Weights of a small GPT-style language model, trained from scratch on English Wikipedia: width 576, 8245 steps.
MLP neurons of a small language model. Each row is named by its layer, matrix (gate and up: input weights) and neuron, and shows model dimensions 192-383. Each number is 128 + 32 x the weight over its row's rms, rounded and kept within 0 to 255. Numbers have three digits each. A neuron's up and down rows have the sign that makes its largest values positive.
A block is one neuron, or neurons of one layer that tend to fire together. Before each block is what it responds to, as a language model described it from the Wikipedia text at the highest values.

Hyphens and dashes
L2.gate141:135137162118101133148184128077168160177127164073158151116167137154120126106123164133154164146171118169112155133103132115067131165086096152171164104081120163134095108107135113126135154144106158180157099105158136152115124130106080151151058178107054147121133107062127092171115116102135088070066118184168116137125130186077166077156141118128187123141117112157172149103126148151141135149109156087143119165126129126122125102127150144166099114146089096150204161089153122047152100150123068173145162179143172114072173061162096152125133220103181151109116168096146094132109069159106122139
L2.up141:122095100145154147173094131146133156099123108079113111158138057167156127109134156192087129126132162091068140162093112117178128093122083064195140112101149055176106161104153094071140151143153143124109145177111117118100134119113143123189099178074127140138084149130063155128116087126116069135114131115152112142096152113071104166097146129144105140147114138086121126140114119141137117130168150114189200124109107158144137184105116134090142134048086132135130159083135130108115121062122176197102133154164151087088083044145118106127082113102121144119128130173102097124156121117138126169
L2.gate380:106094136051124130180124095130163138167118133163135150178142136102161170098188141125074097146135152074116180140105142071129119121142154099143146134134140158191162112086121137108106114108139114164129113148145080106190121135129123103188112102114133152137127171121054101151082075121129191112094143165130140086152118176084206141069107114051194142178132119123170127136153148116155126136066152080104109168062126189103187117117052094157135150105162130138141117098152088113123098077113151133147106176187147117055099162122109124157138185136117153118111144126092079123089113108102125154
L2.up380:109120151109124117149140123140165110141124143084158102120169124080176119094153186125124119129139103059064140159090126120075162129081109154161137076122100081087148159148125079108157145122133130150184144079105074118148117100087149132088137087070106078127084169161120123125128176125121133143113111155176172170050127171146167093149133163167107124099141163173141079123080117127129131124166101066151124144126153115086128196141129135067111139093120155096149144158121139119168110120109106167108089150181192132119109139139198150101110137146131136099080125100150145106114112186133165098
L2.gate444:145149142136096089129139093152160149157134150118151107127109113080105139117088114099098107079136101145093124166120092149121112112105159142191083119091142176188114105124117112127164157146117157150161139134207083064171136151138094122123134154137174122136088089171108166114144144145133096129091175112104197160129141145154081094144163162131122063181148135064110053144178134096099148115116173120140151127133203108121138156160116165064127117079164111176155166126081142192132144134088157111163108157188152075138086125148181134110141183105119144167130103132108143159097130172099160110
L2.up444:162129164097094109154137166124180164102101114156095233161083124092120166091196147164163112118163072086165106139160135092155153110128140097169111122080115115095122137058178185150131097085134067125130135139173100144168151169084129119133144127119101102168134113126161073156094079141116115087115156105097077147093194111145152127115118054047170117104133140211130125100110118097161134108148121097125111125122137189114137118153107089147157088120137119107149132106148101153069115059159099178120165161106179105072114132157092130133133108077114093113084139173152108175080082115087074124
L2.gate902:128140101144177154153166134112155135074086109121170160086100112141118127145179128126081150159117089084129134143101109132125153131157126122172098139125099132151179123100126152144121090119139116117207128086155065168150102117126158158103103108140087118142128128113103071097071147138144117150031141090118143076119153216119172159108107161074231093089150119087158151137096152148167144151071181059186088199083092168146138106152064148136124099086103111162198111067120144166116129141143052125150106161204156102102154106182123142116152117147148134164173139115083130164086105138084115139
L2.up902:143118189140092150152145125137108117170142135096105124169157081119183134062095166092153161124215064156124135116172080118127147147135094157154145130085150123125167137135108092072131140093189158155143134160188182112156100162141148073123129174077125144130103155127056164085135112121095173098144161112160155140037158087157140122069124088120106131140125122190111099173110114145123164102142147152110116113112154129118185111158069153079139137115127164080160183143161098058140073087095174120072143149141143108106144049111183135154084143101160101123112169102117137124136123092100141149
L2.gate1201:086091169122130172149153174165160173134148097109141133127123069113142129052061195143103132109088170111125080122079172157134110153141123147179137133146155134142088153054131128138164117127096186110102123051087098090159119134112117106156080101137049131137099115110171135165106172106134163147178085145145177126111179125166130149115106111098124154114180165147117131134162075168100114114195107114144131190080114101054136146146097119117153127114108116113131094103113161112189151151151119116119134163215131192091121135197098138112090114083148078142111154095147118105150114199183098153
L2.up1201:114139164131048099169170113170100152110130189106138129170049088121123138092140086092165089155099124062113136137130090105149158080134108151164089128112158168132125130064153100154184085093227130072119174089169101150126151165136166162146116086135154141133139166151152113087097139148122130136091144113161133160101114139104136103065094111112148084153078138109105170151151131048099111158109112083169130130146148081115109109148094169092098106145112143159133156117219117141159082145114123104144118155169122178089107125089182044149141154108159125161131147105113065110158148160107106169
L2.gate1465:099139194168094130169181125136149161144069127126156145196162079093127190083158122168103147126135132100102192145138147144092164141149131090168141071114125118162143156098173088084098128145167130178131117136152115137158092131152156131116131133118094163084068118115062169109102103124189107106100105142157192140070144129097126143129108203063149093162145160124095078178148171106156139114127170065118133163133104137128173178079119126137135125115146117130177181104160113102160111126106152154105144185178166134113143079170166114095155154101145152102124105133150101072112090122127119158
L2.up1465:092112159135107151194128090117173135165061140103138133166140123067153158102161138141109106129124107115125212110146103114072145126175134133194169075106121114131172091052165098130144156100165136166161108078160120176185139149153179130140136149154108197098047142092081141084112146168123157140079125125103139129111166131158172145089134126080212098142170099128110135142141187123153117141101162061180166166065104134131182109136075150103121115075168091130209119042180127106146047122154110133096100133132139154103127102153113146106101108061153113130139094090130110122051085112110142165
L2.gate2199:124116188107122145119148149162091141136066123070139089158093138078196169144198165119083160097165113075159162112135138039106192164104105118167163104108101078126129071154091160130081147121150189088116127086117141143139155130155135156083156167140163120131088188129061191105125090124172157137092106086106139101125145142153095212152127163092133155108069109169140104161150155189182148165170153089116114111168113115135137155076152072083167175119194065138077119145149093149165100142099121114060104135129149078149103106181166147148079149149138129132087085145167204082051108176116175129
L2.up2199:149138151155118093194094099107173123117128132093117094121152136103139189136209166174101108086147139131156197098144156110085084112133113099121175086142104146110186136131127088104148164129187125142146109057159079137131084115134150132111104128197088111137099096143081087128117193118117154144114159144128148078146184148108191124111128142161148091180129122172083106093195167074177086079110142126115136130154176129165148141150055172191081120088133132164161112075104135176146085143151128177109115148178106187103144119089078106080137125106124124109129074118135113081088131121135192118
L2.gate2240:099122162137129142199137130156166100139093103076109105173147105079138160138201111122091133138135058119134186130141144106057108147126130099184184059085087110143138103098146126151141096101152150185169150126154077096166153125137183094145143186151139203110084097145064123142106139168101140113068175124099153124115172182104180125080152090079183104128124088173160124140121123106140126106108167101133129123075141152103168102112070132143149127029094136105196157102146107093158060129155139084112125105150112153121064135148158140123140135071195159146093133094138115138069148139075147195
L2.up2240:111106186119052131144164143140173158128085107095154134163123070110119171088122162135157123102163129069100132188170104163121168126113118068150144130109176096152127142089151110113122151120093107174137159108110122161175108186151127113156168085138116093142078127140079147085130130132186120125157103127156152190055142124156155085101076192084176120131111160104117081140139162133162168108106140079114111131128069140135141198156104127133165154137118149156160168110164113140136109124097122170113124219172165117105194123144172114074162172165131124078135110151132135107090068169101155147

Arts and architecture nouns
L6.gate878:115168106065155155148148106184158145135086207138063168154139130138091134132096085158128096170071162194119097125094074186157106135100140121140106143097159104130145060110141108102103087126151148223081149090116074095122088156149107141165161109138166175067164167150140140139146107158142130145188153095192153142151077113141134093110064176054107132123123133102117132144060115114121096158103094139115145130102118147131160099164169101146105057094104146152127110046065159118114134148160169164153152134116180133130106114130124150145168121136138148135119083170174095094140142113152121076
L6.up878:147112116180080127106064112076131104163112142076129141106119125137137130139074125118163103097120110113154147121148064133166102133067173149107088152176119096141134084085095107097162117135075109122178124165068091139105129122063108114099140114103127155116183085169105062100189125136111136117104112129128175153135141122168103097166100124122109168098099152118146134144158137159107121179107145090119114154164097157135140129134114088243164142151094155085128116202110096100142119120100164170113113138119152137181125145079097090121192166089143091105128137143133147115174173168156222114

Place-name head nouns
L2.gate474:104174152103169135107102110122168115153135118140144108149109163127132150096121120189136118148096145105099167148140104147185170152072102134142116174133153157105165069161101183094107092115113175159138150113118102165184129115085145143079184167100117122114175187103122108150132076047112166161120155146140143086140063150143131167190159103101139127132109147124144137167129078146138186142086137146169116122144168129154129169144112130148063152063038128130166088128094179157090149172150088120139115155167136126118070131139105098085142126177160064154117093149175100119119195142086118119
L2.up474:128169124060177134110066080165179127124072132099118142173147171156164099097102200119118127167141149090154126127135097140163146179083054147120118153108119142073107140157152160126161079100098199107134113162139137153195140165140153166138139148132097137088124147139093109179096146107079108109125178111099101084113141120136134128149122127121184176127135130162182103146161156157122182115131143133084153130172159146169142146111138135097071126143053092182196075130122129168098088064127086176120062123159094198123136190135136084122092143171108104133097058173132134086106131112117134119
L2.gate737:123118127155095105122149160091110118186162161145163171148082174163125076107058094145169134154152064146157088078127119156183148124124105074164132116126116174116161091158081111152176105199132147121130169125123139143150145159127121073020102160096132189172153081093083079113111089101101182089129127126177120134124126122098172140144089093127152117097115128137184098120085125126161101157072128097163097208136156097165091098144165124080184080122027088113173086157138110092136123103181109173119118126146125163116197121122108101100139145179140114162126119121170080112125119132096149155
L2.up737:126137172146094146209110164103175106159098109090081146102122118136090170159117164153090120169087120162114110142135147128182113123136061146151116155158059150137158064081096135097173125160114126152101148120128108121139083134155125143075086122148109117114142157146105132122141097139185159091099161125162090107127116072137113169187186121180139111156077091128133088066180105163113100130124147096151158139104144081202145126118131090104162136089066118157147135102114123185118102191175140116138100110163090102093098120158091067071082117155153097142052145128088151050163123144122176149
L2.gate1030:130141148105110142154094110062162162173140103166096071099110107177115077090079089143149137072130171073168182129173141155122111168183120116138072106105137130071036105119121107093168092149127120137140168135114087139157159102123146110142154103151143107095133143126135068151084080124118093179088148142159085106105110193139072093156103125125109147109157134134147170146103121126144116186123097131057069146109160074098131139134091124097156145099149176091086121140108109140153102126137149118145104164161148100054197208119177062145151118160132086101128126101168151100070176115112105170
L2.up1030:136129187106151106139100147161204176171111142180112094182102195122114152171137161162155203160094130150094101092125101163170176107156137097100077164104176093156179142131121153142101166118165077116091094157147169136177095156085111188192055155069168222146147079108097072121087156121105143207162083178100095106180149139110133159144111181107061142165113200141098189116135113170142131140186109154131133130191101182125072132108155133043091139173155074162128087080092186108103105142096156135164137078174124139161134162162090194087105083132113128167149132151098152135135102100151153126
L2.gate1072:081142084114210167148131158140114138141139132111143190169103092164141123159117102164091203178105149118166119116157071166091075150127120101096134140105157142105101150135103127156086152112110117095135170144105089133100165158143135150105171071096131115136164175115101137095150123153162138081123126149166113092134157103090109172156117111121138171144136146141183167196144136095156092139084120153115129172160127100148160111085105113114097137134103104090091100133086145069097179061128061157195116121155083156178183213111191073085112121166154124105174108083141172100140140086164088112
L2.up1072:066194166076104137138093157070148110164170134121137074098089162149121113145147145177134115132148163131185131084086144171126122138154085126103117171134099127112117137098146155169166148143112111138092148098116103141202120132139088177182111161099077137097142106076118149160116190167126137090164157143097152114178095136135129174186105146076139125146090112142113109133083134120090151157153096154155115167103128086079126113111101104184103097116109111106175108090072168136157153074156065164143134148107151134175100095130080113124115102098146087100098143150138202085084123127155160086
L2.gate1127:049100125162159163161121119132177116121167133064157143164177099102120111168088131145177128112090102106154167205151082120210125119098091165150189080047166175143121137138131122142136143088148182172119115124175106137147102138124112169107134135091155083117126205111147172140156138088169115154072218139120151080121085089092103072184165122098149174140116130159177073164079105170096123160124109162121141177109066094130155102159128102103133125120069085170178153167143151095123130118128167097090129125080153142155089117114176126121142109091193083135100161078080152117100171105167129091
L2.up1127:061126064124098098127141158102133130166173160129171159142162135161091165135079156102150124185166110159148089151177173134208122168120083053159194143136187152131127157118153101128116117106119130167120148147138144171092123142122179158163145119131108127163172175068089125130184140096130147189119133124113141108137126162103118098167096141130142129083129110152147112113087183103069156159090129132081095150147085166169114174139114146100111131111055111151140103136147114085121107073137172157166131177108145180027113160109139197113178146127151082119197127124152084176109152124192148123
L2.gate1186:107158149123178102119126129111138091158145100152113144168184138144104161110075153156122179114123095087123112101167083158129118114085097114087096146126056153092059118087127192088196129164081172111153135157157138080102155182167164140165188096082132178115095184088078085102128131100163091146119163151132134050210134110216148146131116183139131167147122134160114152130117107148188109122156121167121179151188154094119139054106089142136117134115160081148132138128082114094108135095161084163092093192102162183148142169123115132124151148097148120093137093101125137116077151165149184108
L2.up1186:154154114113163130063171141153177197115158125116136140120100136200131106156143138196150167163129120086125164095138114171164172081122093118151093189127118097129081151087087148056117092094168103137129108230137112109128145142116123152131096154112143165072143089077116129092152056117146161158169153180155084092121091194174171186117131125124152173123139162131122159157137129105132158062126062190157095158194135134135180131133119138131130119116118159081122081093080141157123086103113116126087142114154124134160138169087155111127145160147142157142157118127109159144193136101159118146
L2.gate1772:151129140082080124077080146120135155115091140149097086124131098198070120096163159178103119117168112082160099121127116092119189093097080127156164139125160174158103059101101192077144133063090101149161146156155133165142115126082126119102197158113084136116163186147128123114112106079101152177122135073145096060127069125116123123141143130144166162105105157161103163105157135189175145156120179084151160133173156146178161152120114142118070121112112140142132109103150129109146122066125153184168123186128117160128076139126132187112200136164217128141126147089164149094138148098122129149
L2.up1772:058142180129090108135130100117119116127096071115147111138134163131168118109098182191163166093034098145153149123081066099137078080078073158102074159118088123123141141172120165113133147106098163116073111157108137111093115140135128101140117086083122133113184120083086025153088129118164065149130144133139152129169123139118147096126146170174171096084121133151140113112111112145145112087146135155120095165144152069129149168113104134114156171105058143096179141093102044115140182113162063118095060131127137073132192159101163111124128134115160091084172098171150165117093182098167098128
L2.gate2071:165162164119112106127115128127127151148086089140123139189105135111143154163108187149172096170052169134153091133170078127182135122169108090107103077152152101052128094101093172095155115125101147119081125094129156139175138148081133148124164129078087101129095161151098119093129093169125148163144087175171112143158080155107091136132158132105176185136101103131141190134141126126121108146129074142157095088188142188105127109106151136152134155143143166192139105115156156147137139080107143155127093115105167168152134139086170130126089093167176067077139219140090147131106146131150096120
L2.up2071:060173120116170132107114098149116157119146165167126145157170149159196092131137112076137172153088165082221108120200149145161122067111159127092214111071089131085143154115098122097093133136138126148089105097092123100088129172163171120100164101103157176148185151069091090100121132136152161143086151063092089040072109141081125140165076074090089113134121104108142169136150082188135123125128150138135117153176134122126191164073122184100094137101141109135128142141083137112073152085162122099162119123074132133097147165154170127119151099170134073072095191160127123121122128110158114100

Hyphen joining compound parts
L3.gate295:164116125134101166150126102134161129143075158055112162102192071124177150120186140124130102102157080112145092093108059097102145136119105115170153103094128083148141147059116097161128134116144131181121133148092151110190150120107090159095085177104160160103044126135100137105136117124106083152085128137111153156122251105130145138154142133114166103115164174150119084095133110092174158119074100078190122147139089155071173135156037155136156092105138135139195119093139089095165107116115076125114077143209096100146111146152155125142091117153157133157152112101075108092069141097111143155
L3.up295:109091158205096103124157095098166143120107104095144149178120112113159162153167137167162122173176190106217122138153182110147173107151141143114127122165121122101112143102084097105112115142100093143149126097113149085106108178129126112135098142111083104104139145110086143082063111146152114146110149169173152187115118160107123169122165120086125122154167137191102115121159079083151177142138171068084126134174074121155162137116137178136161121139153128150165196152051084129090156118145100163162129187212084137151146080142163107085157119166174120108138138141091166105182118065093089126
L3.gate703:099144155140142116165116109111190078174097139118120100112204128114121163134149175201135140117134149135148170145170129136160153103128153144169145151083153143102176126181117132056119094170106126112199085176130043139164105101166134118107170098107082102134139197112100096160103114082179154162092105099173170109081172182083174144161072144092206119096142150132185131119146082110139152134129067087085103211169110155100150125179099143084103070066104099136199136164129141140074101065138124127089097118206101106149084136118080117124112124118150124144161102125112130120069149101175092138
L3.up703:184100142164057107066125077163184169105161110138169143102086135020180107185193101134121071117113095137115125115102086091094156142168099095150153096104182106078167111106129071111125166153142132112107179101195158141156115122115170134144118131159080114126163104130076194119088167143140117143104106124120097192087084145106151154099088144072129081143080147144134139094181121067136123156204115104072086104080107090155084144143126114100177116149117139101096138158117079137154148095095109106126138134096164096128151056160132118171127158126127157090108075123126088067124085106061121162
L3.gate1085:094149093066148155147117122155161111178140123179142149125112065101169161144133172140114134113122149142177118100148126096099171147106136145140131105163111109105089092046189086127120185138136128132172072150195178166108106139118121177093101102133109161077097105162079119159094123118122185126036109112084170150076144126140068136108073138127101127162116160058170131127110088101132059104186173061133148107135157134161103129100108133114118140154144109162215127141141123153144181148092077168127097186144169135098181155192154154164160099118165059139171096076186099081124108089108092110
L3.up1085:141129181137092090123157055140123123141132157103128113136172145163095152112150138123062188169105057144109073119144076149090170175131145073121148133129152175122172148134098111142212094116173113122113159104127079149156147114144133112107143136091088082096088112140079177058071138092109149105157170093137111132090155111159093116038188130120151103147142105157188167190047118159095193071135086083089112155118169135169176158086106149047114159128097173113152094108118106093108072104121112135098128192148143171166148124140061158138150181133154138122135142129073116202152095085126180099
L3.gate1534:165118191148123089155168091150158158164140088060121105133111034095179157109132083149115148107138106120116139143136174121141111141122105088198122107093196142119140148134145104143158110075090101112103148077187119148135096139081109130105159083095100102139106099164070111070166132121100121137119123144132127158076141137113127094126184189132165097162128144139093141133171090124111162132128169133149165122134078178148105126075067083111128127099156129155134157099151113124123094141133098128121133163107128085120135125131164114156121096129127116130191123199169161143148111105085147159
L3.up1534:152079137148080154136140085087131138103141169108159131194157098098140122103147080121160125122137130081121152164114153125134128154177137129105164124155099119133094141117108162118109120081138116134106104119105147123081090150138163125110079154154136169105094163158095097113168120147196097110144163175102116124124079061141247134085158126127183169183159103150183147131123137111152167135163131083181176175085139114103119141128093136162084132135183200121117202106129129091127106148154098109103117137143155093163135157157129155098148087134112151106132171103081186160149109100208144126
L3.gate1585:095129144185066119152177086091070133133156103166109083113070107153131123131136166162128113116150136117102181111174165120166157128141115124163051132130155108081150052158088154128084078164146144114124107147125114172140135078144150151059150095123170156150106105181131075156089139111088187136147129146151123159126129182091141166101116125099180096171107176095117149163133184078135128121125145141098116117145146109117149157103095164137102133180191142084193153138116147099068158133141143118169138165165177085116150114171164108218091170158145127116171166094149098146100098113150112114
L3.up1585:096093105142135076094093141133131110204061159159120161152112125110115168160108130112145145090147099131171127178114175160136176054098135123133108158137169156082178121124127162106107104154115124092165105153096088131118089128122118129185134156118095112149139090115125166100154097121125164066109057106111171162113129164074129165125076156166117120096101178073116103102078111125083102074111181125090070152146118094162141135086145152130117108179164183185092165161087189094171161088092135135126151152104093143137168126160070105125123100152187154168170110149132162155163076155103065104
L3.gate2100:102117146116166147220142089116160163141098102113073137173118094100138172106117102149102182152105117104147168088134094073051138117170187106139146097119137186147145104072127126112145157082144147131163171116167101150153107098100183155173160136126111075139123111078108141111144096123156081080136127142132179071148102099156160086108174139089130130146153130124110085157155132182171131087160145118110117164176136106101119118155066201075120138118106075110168124155096132154081122095151104111091121140183117183146149103163114131111144139122178143130082157083109124127096132123106117163
L3.up2100:145085095107110162081133086133143122187167134108113132154155095150158186172172124132090149114099162160078099070054127112078153140111046082157119120165127081133161118136168156085152160176191138191181128135139143100123091155174075114106113120119141113110093087148119136162124186107140145179091160150184118112105157125135086126112167117131150090141087148108128098121119111095136132081087139093110184130121080161172186159085075086124121162103115075120144163076125092157169167130113109120180097150114171045142171104112084170130052103134117124092144156082185118083144142044084135082
L3.gate2176:131102147120083167113168146084170122126147114057111186158141086157198143147174143099148114084172100173144137187119123109117133138172087094199138129104143087119117160113149183163170096162125100154174130086158098123193106163064131121160132124119110121110081154169153151090124149131123160132142161182086158137076198117153140066163120141161109162114112066150164063118123145118071168108122154081140113088114114137061183050124081156096119101124131132098194185043090114072167098040103067100121095146176127127101159140121159081177168128112194106133161142165086128082113099065139170094
L3.up2176:176140178169095136130147155067177096171100100123188147178156089139194101164197155089118166171167152096117125102097141098099152120149135056187179075181146058102154120074071138182178117086121121200144090171114141127069101083108123148111068111145121151122082093122094113093146115071123157155123101136131120122061144163106094141144161073151120074178152111200167113153101120102103214064128104102129110162137158083135128142127142145101139103079151094150161158163168140100128135086109089139182135151164142148056119117123157123086166081081130144058142111199099128103132119140188189108
L3.gate2303:101154159110124159124143171118151116172125144144086150147175145108105205102161118139131125096141145119098191160095153131150189163120119119171151122174149141100154125050093078141120154124186080130096152098159131125149147162109153047089118126080139106108099086066079136145087170133143094095085081092113193150124116116130087140093119183079123166119127147110139120124101114083159142101169115081137136153095134171094143164129106123136172141146157145111184196074132160120177137106102115129135121145175158151100159151189126135153162125134149083088134143173157146167144115105107191147
L3.up2303:132064138157147118167135159174118158126124136090153139103107098080149162147134089177159120147135127123151085135146115122089154161178094147197148031139127121108175137138111125128139110093145188122169178132111134180162120185140127105118129183124066162148127126167119086117091142145151198088099139190122150129127184152173162085054152110088169099158093147071137136144137167088096099141160172083101112102095121124122116095156077140082167170063153048145194126156124077153101111147164091129121170163146117169108113109101133154152115136067106122147151146129145108088054173115102165141

Building and structure nouns
L3.gate209:144180110164137120164116163154160138131052155078146138144136075084093174156130151134129128169155140128167113109119166125125185160123144170120089101128128105125169174192116154124103083066082166062140157161085106136092148129096180115167203106128130163073158108095067099118116118173077109130139144103163097074090097172089088166103166155105169145093135146147119174151064138166126178134133071134183154133094178145105097067153104126123122104060150160124186123189099166078093119093149150123145158112180174108111083148128193110168109161153157141188127145203110149170045130067110100105
L3.up209:101089097167136109153107130159121156086076124133127088163146127138112199130156163120086111106124124156201135109176083150127116088089180158129120118089153151135171163178125181103159166114124167105131151131125180157101142176159107138128156065074150124113190170110148134142201123145169152099170112095168122122080125145119084118156117107127099166123178156129159107140108145160146117115136142118127099125218142164150144134134127075147107077149139113156137172103105109093061077067132093155119134183183167137129171092124162075144122094094106124118167035139197066118134110063141083166
L3.gate1410:147141095183153160081129126136129168092113106130131136125095145067152089123125149126110190104136092156083144107102049123125136119094074156174138139143127174149134140058108089069151132140128158125093158168109101159094104131158139132130167102131110113164155169053147099137121119068172146135138117144108148175141121162096111151135169102141160117140099142188108070103093156130068148104108079162092111095100148082117109142126153123131074110136091183156139089117159113096083152099169068151110088094055132165155122092076129105114197106138169094161123163157145095126177128089065084077
L3.up1410:084098100082156144136143151095148133082171163099129138135082168091100118160097118134131160056170138123157135082123147149124141160083133151145142152144166165181074078127128110059121112094093124125113168118139129166150150145145103151178147181138158111132149135052071172124158087101111127153178116089122127138135075096149083160141110135107161127070065109132154139117166127148116156138131085161098086144169092145164159152149166119122124147096113126135156112157092081093077133114197154154116128092111090175134089140138154134171123136196145139128092111148116106171126114164122113114
L3.gate1565:110143158078097144108106130177144096085077143156108153081126172182133172193112139135137100146080141083085065150171145155136138084125102142114122164169199116095110136125127189098102103090107095141158131089104142144155110117111103088168170104114180148123144142090093082142165100183089169102100163159107090050085090142116190132164161117106148102086130127154158191086104129110172133096118117075154144102156122171153131146110111066136147144073097123139140101138135112183091168174140192072136190186132124114079117131085164155111201167184128112147143170122095075129126131174108053158
L3.up1565:079156083130122155137112154141115097081151170156099186149146076108087135106122133192149116152075106144168151165084125163189135166116155150132126113132127136143168129143101123093081118148090209171071057117148108079141146126123150159093168086101115128105143094147094115110153111113115070161148089079118106083142095074139141146094112097147123152079084105080172138207156075142106133123122144095122071094174161128109109137139096167153092079153151091091101057136112186138134141107096089111183106135146093102125128124148109107156149061145117173171125135170149196122107178128124115083
L3.gate1677:133151146129188083104097173167111107130095155105149170145157117173153165136092152117130126123111149189130089151193149076117138127197143159160098145123065088137085126132134147121125098147158171134100089118121088129148162166138151142128156167160132131103160150146137127185118076169161128210159112146116162084120108119127149127149166076149140150107113144174180178088148109127147168055106109136078186155174095092172121120089176097123118164138093152195155148072133178113080179140099116163121103159111158135133149172073193135077205121183107078109138128174197169131111080078083116141
L3.up1677:083189182152118081206144151132116137158116104084130160130141114110166108093095196182149108180067199144107100177142165107113159106137150127119085130134094093146088185189141193139191090131090144120148126133092178181158134083086108114139124084130127107159167193157179094125105142143147155213137154155148145077132190135080108138133104112124116132096123171105155126115121160184129127100091137134164149097196125113152147066174088073134116131118036127169142073164086117115148133113124153149122137178203190190092118194108189113093143127155165116138166162147107105096099091067138160153
L3.gate1784:113153144115138136112115169159133168161126130113110141158166111105072121106066191172160148132137107165127172082169078101176111112137045149118175098122083114130114092164118162156149107166120104103108151159136169110126175143141104118082150163111116174108106201180081094165089139154164170145121075161164101035185164142121116077137151177141127132093144170175136139120117125131118118089120131130131105161108124171118123100134127168132077167115066156168106117136125086182114106104061118189148047139118087167208102129158132113102145124141090039154141124160130110104126126080110184090
L3.up1784:174136064106133088072064073133152144105158123138148087132112095145108127100111093177134099108074157161129112125106106105174178159087101123103117136154096120088107092148105167144126153165088136151103189171122083144109156122100137158160158166135143165152166146147136086129069144129168132124144156140090105127083144121163133176209105138140145056059098125125163154121100092134130182070110134077109080163144135175135154163090156159148070138124116122184143103167101112147163095156072124181149109147109156125110144130173132120138169122139109128215090104137126121080151178083139096094
L3.gate2006:148174130190175147120103123158111062102080163052097168153128125105096217121083110124154089140131129136114164212139095120167150117091098132151134154087122155114126060142144151119184152155121173055126173158093164072101124203116146123112159118095166082130198201123133121154151127095125097137186178068122133094114122121150151176168163153110109153127061101069138180166125140184142149093164143118149210148107127096100168108104124134129097124095178142109137078127094142110116138139153184098145085147106173096108086158173133154101174145118092089178144131138144154062188143140082109141
L3.up2006:160144099120126169120094154132106101074092172090084119097120118149113127132109126121149195146145181180099176146134082115151067145145125129139114088100046109194131128118130153114152151122149099114113104159112173183147139171193130176156132137140157110151190132157126148077192097132125095075179181153137085134141093090152129158129125138163150136194129112061153117117156103137172209051070127155155164118110094127068081079126106193121136116110141100111171127139089127106133127085137133111194127135098142103105085151073096098117080114101155097118119121124078141052082101116067141141
L3.gate2137:134100170127089169121094082145113146145088136124096137118141144128091113198053104091149145132184047086144081092139102156078152146152072175137107087124149133153096109091089160087099128109127121102115104108193164095138134116117167132137150113148184109167139133180181095140163133163107120159114122124129138163181114116191112082163160124102080175090177162125067110110196148092154148147093100094126117144139164129167099139121140104125192164097116169070167088106128096109169117170155146123134144179059102120139147132096156145167161150176151100079087104174163132132145133132138106181
L3.up2137:136080101142118083106115096159149131118113175173113144127165103153147125139116155114090141149137171123075086104109153142137087115203102121109146090166167170113108159105131140105151126117047138113092106070080156218086139117086150109135109071119122146105144161082078129147177100162149134164132163096109083077119075129116135186184178130206146135101175108173093159118184138132118093128064129136140138168159177139172128168191134166094112109095086134103121098109057179147106206112187125144149098088117163160133059111144126099136135157180131111099099122119126126144145151126138150119
L3.gate2199:135159141143111113214192125169144140146144143100146085148180088149155128153077139173071189115080126135161213149141093190131125068134120157147165111078101131175076132160128108155136166133127111176153120130113112118164151137176071174167155133180096170082071158090182126162161146103137120102100179152126146097113153131133205177099126182083176129096152118107161154154125081112101170136118092094126156128132153126099039093179085121150142149142139121163153079060148114121132085088149105106154147183124165106131089159134075108133057138073161086201091132118155120066070156181150074115
L3.up2199:153169116089148118191152106147176089108130112087081096190164089157141164175084118114140115073128116116118193158104160120113128134083123136085074101059139110137072129091125075152142174148153098132133123075134151094197163086116132162146146124148125152137128098108156142093162164110172142131056168110111092164162131135126152182082103177149099123119127144134125113154082086119067164087090114110123185111125124124081127120119065156169083120184153107151119084104145152136120114127117133177196125158118140080182100152162074105156079114068130105139173126121108150125107157148148058126